MLP neurons of a small language model. Each row is named by its layer, matrix (up: input weights; down: output weights) and neuron, and shows model dimensions 0-191. Each number is 500 + 40 x the weight over its row's rms, rounded and kept within 0 to 999. Numbers have three digits each.
After each neuron's rows, "fires before" lists the tokens most often just after its 100 highest values on Wikipedia text that the model never trained on; "fires after" lists the tokens most often just before its 100 highest values on Wikipedia text that the model never trained on. A number after a token or word is its count.

L15.up517:464486538437485440467509515531537543511494594515498507501513484465508564470549425511478488555483561496406537560580514496411522474499525428483547524490507469485532563504631501544428543549481479542525408488512496480567503475468471447471511448453505556536527482516546449471565485587522481581575565501518473520443521475531447518490493519484462417447533508519513502463513607509437455487512505493459519489480466496507488498498497477448517543507484580508504450461516495469524563511448456513511429465500543509482517508488504503488469478478530518407465541470544491463534448524485569581
L15.down517:465486507445501454545493450523491506459559471491498480486537536515499511487517463469442528485507419491453567543459531522530614394450522451524542528518509498552489520508597461478511512516578506476536483518520524516484425491506483484495495493551507540484517526527500524553519481578551470537591497473554475507472552487463464494478515502541485429481488487542553425511446528476373532486501523479514452409422502515464538481500488493429476507547470542568480500469425506510490500512504535456496527491474547547407419529565550552453499504524545610543521519532499410498522476478451511553
fires before: "|" 99
fires after: " |" 54, "|" 45

L17.up259:447514510556447518479564532475568512609497487512510538402502488463476512445497485451494504529484555508526572469554464531442464495486460510503552497500508473465478521442459482538512549425565485550486489436472449505560510506500491536471493488480528491446587371500484489511581520525493545480491505517471487546469542458509475494546546416413534483442515563523524504484508475482523458502531508500597430452511484476445453428503508541461540531483568529503531502487536411445526525501503542497467498452565545482498559487414487501527450559514510589509537504566506466468546538468518519434
L17.down259:506494483507558547535500449532455483465485506453457507515580498478506505515497526474504383464553543600539519424497468514514486509517478508449514546554421499465528545491559473525461506538538496573443503470442374557515497513517525463548488485351514437454541484549547517471519481515473446516481564472467498509540522501493534508531549467531512494445508504451488504499522511462500526526515511449554422477475509513384504441474504536502458530519526494456498538454535498568565517481486513552524468487535404478451478515521499462521514458455554564582548500466477476533438545489486549565
fires before: "7" 14, "2" 14, "5" 11, "4" 11, "8" 11, "1" 9
fires after: "," 72, " |" 8

L8.up599:499506483506499514561478598495537517473519566410465515461465484476528515514549511497499448485525566431481535497548527562539485536447487571501506477455466514451485437503474530517477496496476476534488499433485517473535431517435515460472480550495574542569498495472489602466493519466588435475518485445527514465468463451542506525464412479425542582512490436536521463538481584567507463502543489523544513483504421512503467538540448468489509522507560539454533506557496511456449514516484522543532519420545572501534506565486490490440431534489558567491536473495485490550386473506575502500
L8.down599:517555468526503505470508451462539501494578520458483542500506502449488499512493500520482499426475495448476565497565531495530526555486467511497496488479473545575503476577397502442477533531540534514514434514467514523480523529423553460482563505488535531531432487482519471477541482558554432460505427473453433521477474484520478533501451480467483486539525526452525567503484480520506368501559502471519574475467561461486440463489516486521482498502487483420554471523587517410519577490611532510530523474471517563504410466541446481439542486532478548461460573495527518530549541451553461540
fires before: "=" 50, " in" 11, " on" 4, " the" 4
fires after: "=" 33, " was" 16, "\n\n" 14, "|" 5, "\n" 4

L15.up427:525509495438483546553512490486482484478468468440532541436498515551516527474502500533476457531517551501495532574465502471485432516480460458496485531594556439443443576489521531537494404464540436478473459432447532549553531461523419401491464447464531522541493488521549543501446515473482551501499484527484472477476529481476504462560485597378529455515585460530531492499496593538468537495476520494516504493516507472464474548550552520535469569486500530510463544536581509465495536470473494549557469459513527537454488500545413503560446478528497548513505575423478448452482519468505535495
L15.down427:446452556514499521589503516483530498495527511528508451514524433467567503520456463454472526553520497463470535524448502553511518506451426513484469563496516505500444553539467527483470478451531502453530460450471583440413438516451496458476469506502495515430484494545492470526441563530550523525528490494569462553529579492497503500476551496502501460473518557578458450496577507557400472452458529499543576457543524484508506514444481488482521467498530540390447472501556516437527550535458525446453463555540559529490456518456503490519542570427528505543552506501540466429577501486511476434
fires before: "|" 71
fires after: " |" 64, "," 7, "|" 7

L9.up258:470507438505481549409483483526443484521464547565472528489490515478407507524475497581471536495573481499504508539499504509488506457485453563469469499522551427516424476441460529517516570415510551521505472431468451507542544528444431504500542516491496486460502489536434476492520468486493542479490457532506444508475505428507478467581511506460536556512512495547618503464576505542506491481439578569500509535515516467556466552562504475603503526452404486526440478485514528479449538489475579496517492516554533566505465495564506479553431470520462539534491461454462478457498561475443460542
L9.down258:463503502497490497475483501477452520515485470428519519504504462481482421464503450579460538478513528537535505444500500480467516483458516531495574504511501367474524527527508492454470482462455529503588453447486453461418513508551548438570555522583526428478472489500480477525469476420528524488479568511514472509587556475572475492541461535436532504499466528457531602504537542518539538484564543495553486541502500579509525519550526556476467462539502516568509530457544474498473529494477458423472493367476533451462506503517524553542526527477450473510527494420495451458557522503483550432
fires before: "=" 25, " =" 15, "ta" 6, " of" 5, "ss" 4, " and" 4
fires after: "=" 45, " \"" 5, " World" 5, "Un" 4, " Bi" 4

L11.up264:486467443557506574500517453540510565518482596481491520480506513481468487510516462520492524461501510443471465467596552435451486525511525585505477521437539439497465427535506473496486455503518509466555477521492462561507509511494472537436491488468519477510528454472477521525494542534498553493447519523458482522488510471501435579516521484495496587572542456529590520524485556557555541511522425505446499475394499552473479546524532501479532482474487566467518470602471359472538511476530467543537488432549459492549459544462539478516469494472490536456505460406544470434433527460473510490
L11.down264:516509442506496512544540516551498461536488502546483503541468514463466445580460512521510463478434567521544526541533538467500473528501569445519482460506422482509490482472540464438463566493549522442510500485412481546508489478420547479540535430472525428475463504509498499498470540466490487531544527464584487472409513614515478585515491469480443464505497496510500477599483512492600486462574423494487540498524438531477552491566483480469533442486528441487546473476515457513426536549553507561514447422535521454473523468535478483504564470544537527517464479490546536533543482461398497510
fires before: " |" 30, "=" 26, "C" 5, " Sat" 4
fires after: "=" 26, "|" 16, " No" 15, "D" 5

L6.up760:503608499578476504544526527542402468510466565466514476461470483511452581519477492556472446516523511540495503569500543433470480528469528516513497418487469515542406476496483513536514511451516435477484449479518530524498588555464462480499446525459559473470478503477492462490489504493415524467521479488484455555478549474430513489511486541480542578550506454545566541479413590497505503513505488523520587474485497519515406556554460544520424512530457480421493511469537514476544513545494461539557534494462470550430544502552469559582536449484446505511478491484455493478492508527551479568
L6.down760:420516507593531501460529475485482449501537554520473570470402447462499469582517523472520585454477519502469497543462465518448508453545518508513546510556479491567526466501528499528497472601519479496513435466559508524437494535484517508471588460479521474557429540437492490527509471488499504530480561484513527512513486495494479506498505455371526434518542485476489510440457515450526501559502507474487549537511523544436461491475514575428509446483488434501562448520531452459532465457532440489516561560468495487483499557457543496560433523607528515476516517539444499498512524458548410553
fires before: " |" 41, ":" 10, " of" 4, "." 4
fires after: " |" 24, "|" 23, " the" 15, "-" 8, "," 4, ":" 4

L8.up652:473505474511449504491465537501512555550505508478561472417473561522476482472484434619548529528501486495493527522517490456511471495544402479495462437450519537499466539458422546457500525623537456552499537484504519485497569527395516525535503543543532456539502482525500503446527569486519496535555544515512416458496530482501494504468474574464458459516509513498497502444548459439492503504497594545548506516533567533431506541534398468483529524404491546560531497476475556454510477517550487492456497527531549551532518464439469510525475537476514464524414481505487467448525519503400475496
L8.down652:534531488496496533546470510534487436577463582530475485440518531486485555484465447569507456451560421508482402578537515512466501503471476471545483449487538538511440488443511556431515593558521432585499449526470537513453470524441493547502496547483526469477563508525511527490557476521520494521521521473433466541495549544495419508500409537463481494528467473598568479442509526529442499457502503457470439454482502483507519497474534467477561494465518520555490519497439560370437529466551474477514512497528498510542480501520535511510514468501587502587475522482487528478480524495458441552
fires before: "=" 29, " =" 15, " and" 6, " life" 6, "ript" 4, "ography" 4
fires after: "=" 48, "Early" 7, " Bi" 4, "Des" 4, "Personal" 4

L15.up75:495432531547486462564552554562525528485476505471433464496490529458514509486546532562455496473502592482489530483463511492399423552511468508482514509519529487463519525423506519579531488536518459503535454426442552534624523519514463436493467463492530502521482531509502514431588516513458426525523543548479496525506474466518550565513445571530495556516518440504536507547508459454450499501517523485541519529411499453452424529497435544502449503495489498524508491522557527456462535509510460578534530543496497606492531486444426483494459482508514520521443557441468524410482444530483492545
L15.down75:531428458445498531554511514520512480464538486539522562480538527465482475546492587513424471502554447470499529504469494572442537559595521457516481493455526527439543527519474506507571471473500454503530486481474550529595549486535442522457510526523561501494466479514537491415466412441492480461584519474506529483514492499569522504468523488485528450522473531503509493529556479427476494473464497490523464508509524503504443567496422533503442505421549492480503581500513521464483548537515467519562593501413475463459565455467429477425536477440548423525441477542476550517473493579489524458
fires before: "." 90
fires after: "." 88, " ." 12

L9.up660:421473526452408538458425489555488547521453546463473543486506516503427500519491447536574536485544511488521427524516525406409488579505407476495510529514545472520512492478444492435497494562518447539496527468465533467544541560428428511481497522510485460553534479507461448415549574492454458525505511513471459579517549494520475458579478541515435535550506458511505518474506456500494518503550535558585498549526509491473486490486451458454472553457485541546513531472480497466509420506488533563510488468539544512515488474446491457501504530586603550540531574502524507481514480470455510515
L9.down660:481531455491467583491479470494510451513510547504542502534459491515508541451428471565470543461461430468509482568521460508463481499466473495577546500524538472543490540423494548405462521542513509555487483509499534533508533513564580535571522525487519486533501548505521459497500535485504515533497574502510492534554510538514499507477512549491524522432405565554526544490586463518433561475538445567536450494497446448472477459516470518506545456486508574483485503447463568454415470518514379510499453489463456544514403552488457432507474434521480453542505556499462576462510492507458498444
fires before: "=" 20, " life" 12, " =" 12, " and" 9, "ept" 5
fires after: "=" 45, "Early" 7, "Des" 4, "ept" 4

L15.up467:577466478453488505497473518471565527506516561551516560516495563513530483489520485476437511523540570504478531564502530458502491475506499500511497492441459460536564525434506495487525557495511550535473531509511559387468512504458534479593397432498540473474495492518455482501461465531491513439515503471548517507482488491461460421505503547478536488535508572500535563398509460465537541449493416523513529452545484505445448481522485575476440443430502536532512509482546482470570556441503435571550474535446490585501469468523514516561473504506474497386469497383531507504474478504497504460
L15.down467:495448413432545473497518519519519451450491484493523484465560542512441522521477531471555503491509571490478497536430425557536549539463490486481580478492534486478550416494478495541487539451523474527528502624524476486474548461494557511504513512514521465512461474495513506432539479476554542488566500563469515557551511545514449468511480491495474522505620528574529504478550443493527531483525451529455526476490467490427493495453511523489456519458521518485489477448474563354560511487540413491512515526423478469473419487466478429467533459490511552513476561485479561541429465541529546528
fires before: ":" 44, "." 20, "tt" 12, "°" 7, "ti" 4
fires after: " |" 46, "." 9, " O" 6, ":" 5, "\n " 5

L4.up329:467461532462506526492497571564490510522455503544490500462546528513533530539491477489479504482523574557489431516502456430533492504556492485544538517484518451419530508446518486517571530491490414475525481496483474529505605507510519510478484470478471567521620484484561492477586473531533516530524548493533523483488533591469487476477476442515418471515532497497577481524553530509393478475512584567478523494495454451425484454481554533525469494456519490491441538489480430461538481569467504524483542515450534503450536397547405529559458519490482575445506513514509509434528532456469490442
L4.down329:447553506350638451619513498493499489481487488472461455460533550500552557495467526482526468504474480507464492501499502526462526480512540417461489541478456445517464537505485542486485566521545553470514498578507539490448477480436481554518446498485551476501522451602478484523480491535483438537559484435482473569528430485495488481492520476485546400512505552516541428521495524451449618491546496446547534506487529511474507497496460477510519541482493442491512491481514519529473594502482566499517446516468519551453500501457520474501487499496498546469563526465479545479584561495459525477
fires before: "|" 72
fires after: " |" 72, " Abdul" 5

L9.up680:507457463483473495553520524502596546507479529538461501431463511452440562539507492552443528492529511522487430523494539414514512540493510494481518488487462518448443524438496490506526484441541529579465488473423546550537585559439562514504490569461574468503490484493485458421537437529530494475517513520499520577510544545491542490537509478499523565497517474505517518507450500460434461541515458493479592469473438492526440565560545453485462499499522509522464559578537450468522514561462426524512467535504573499548485399529453467497505475500478484497493511546499403460498394525537445517
L9.down680:556494504428526494560454561480510472483499452553489494565528487457464496512509557521450523591453579483500526430496470512498444490525561471463513461540532501440507549487540515495546447503469484435520515507451493448493506581458443554528490464536455481491561508476517503452401493462461496495581487542453476504462490507443485540514484459575506524491598470510458509535523442453496531590543503453424576544530488548457453510498499546509485507575565478455504504452373493418500481505490477501500466513487518487508494557501522509492465460531534519479480451575449498507462533616525526557
fires before: "," 29, " |" 19, "." 16, "ma" 5
fires after: " |" 61, "," 10, " and" 4

L5.up446:507478534454529459519479522576520493512475505472473557402485516509519549503519473506452447522472502483429484529476476493459494492572486472568514563540453442380494514496561479496529546517451441523534486488490552529550507461524458516531452476488499497512545469535548534510458490581492486566516475503540429547432523488417485506508437485504467478517527510520565517541581552479455517464490572547511564478448439484488474512510550521524495554438551542445406542452528444466508563469474496606523544433475527506451521477539474508548523505447602524435477497467489506442518492436440516534
L5.down446:544562517374538425560472439486544519469514443469470481433558521548532509509508457476530485501468493540420518514461495507438500422507507415471503648534512467526560579520531499459483516498544485505506528518521490445447495497495427506559476514479454535508466520491514490540460496526436488483529538519577503533503433530468517501479484558500483400441569503489555475548495503517422598468448518455560527468504471501539504489469461515501538555465553516540510549425521499540535591516478496516498494514453487518465509524494484503509543523441525583443461523458509516494554508459477564527
fires before: "|" 100
fires after: " |" 73, "|" 27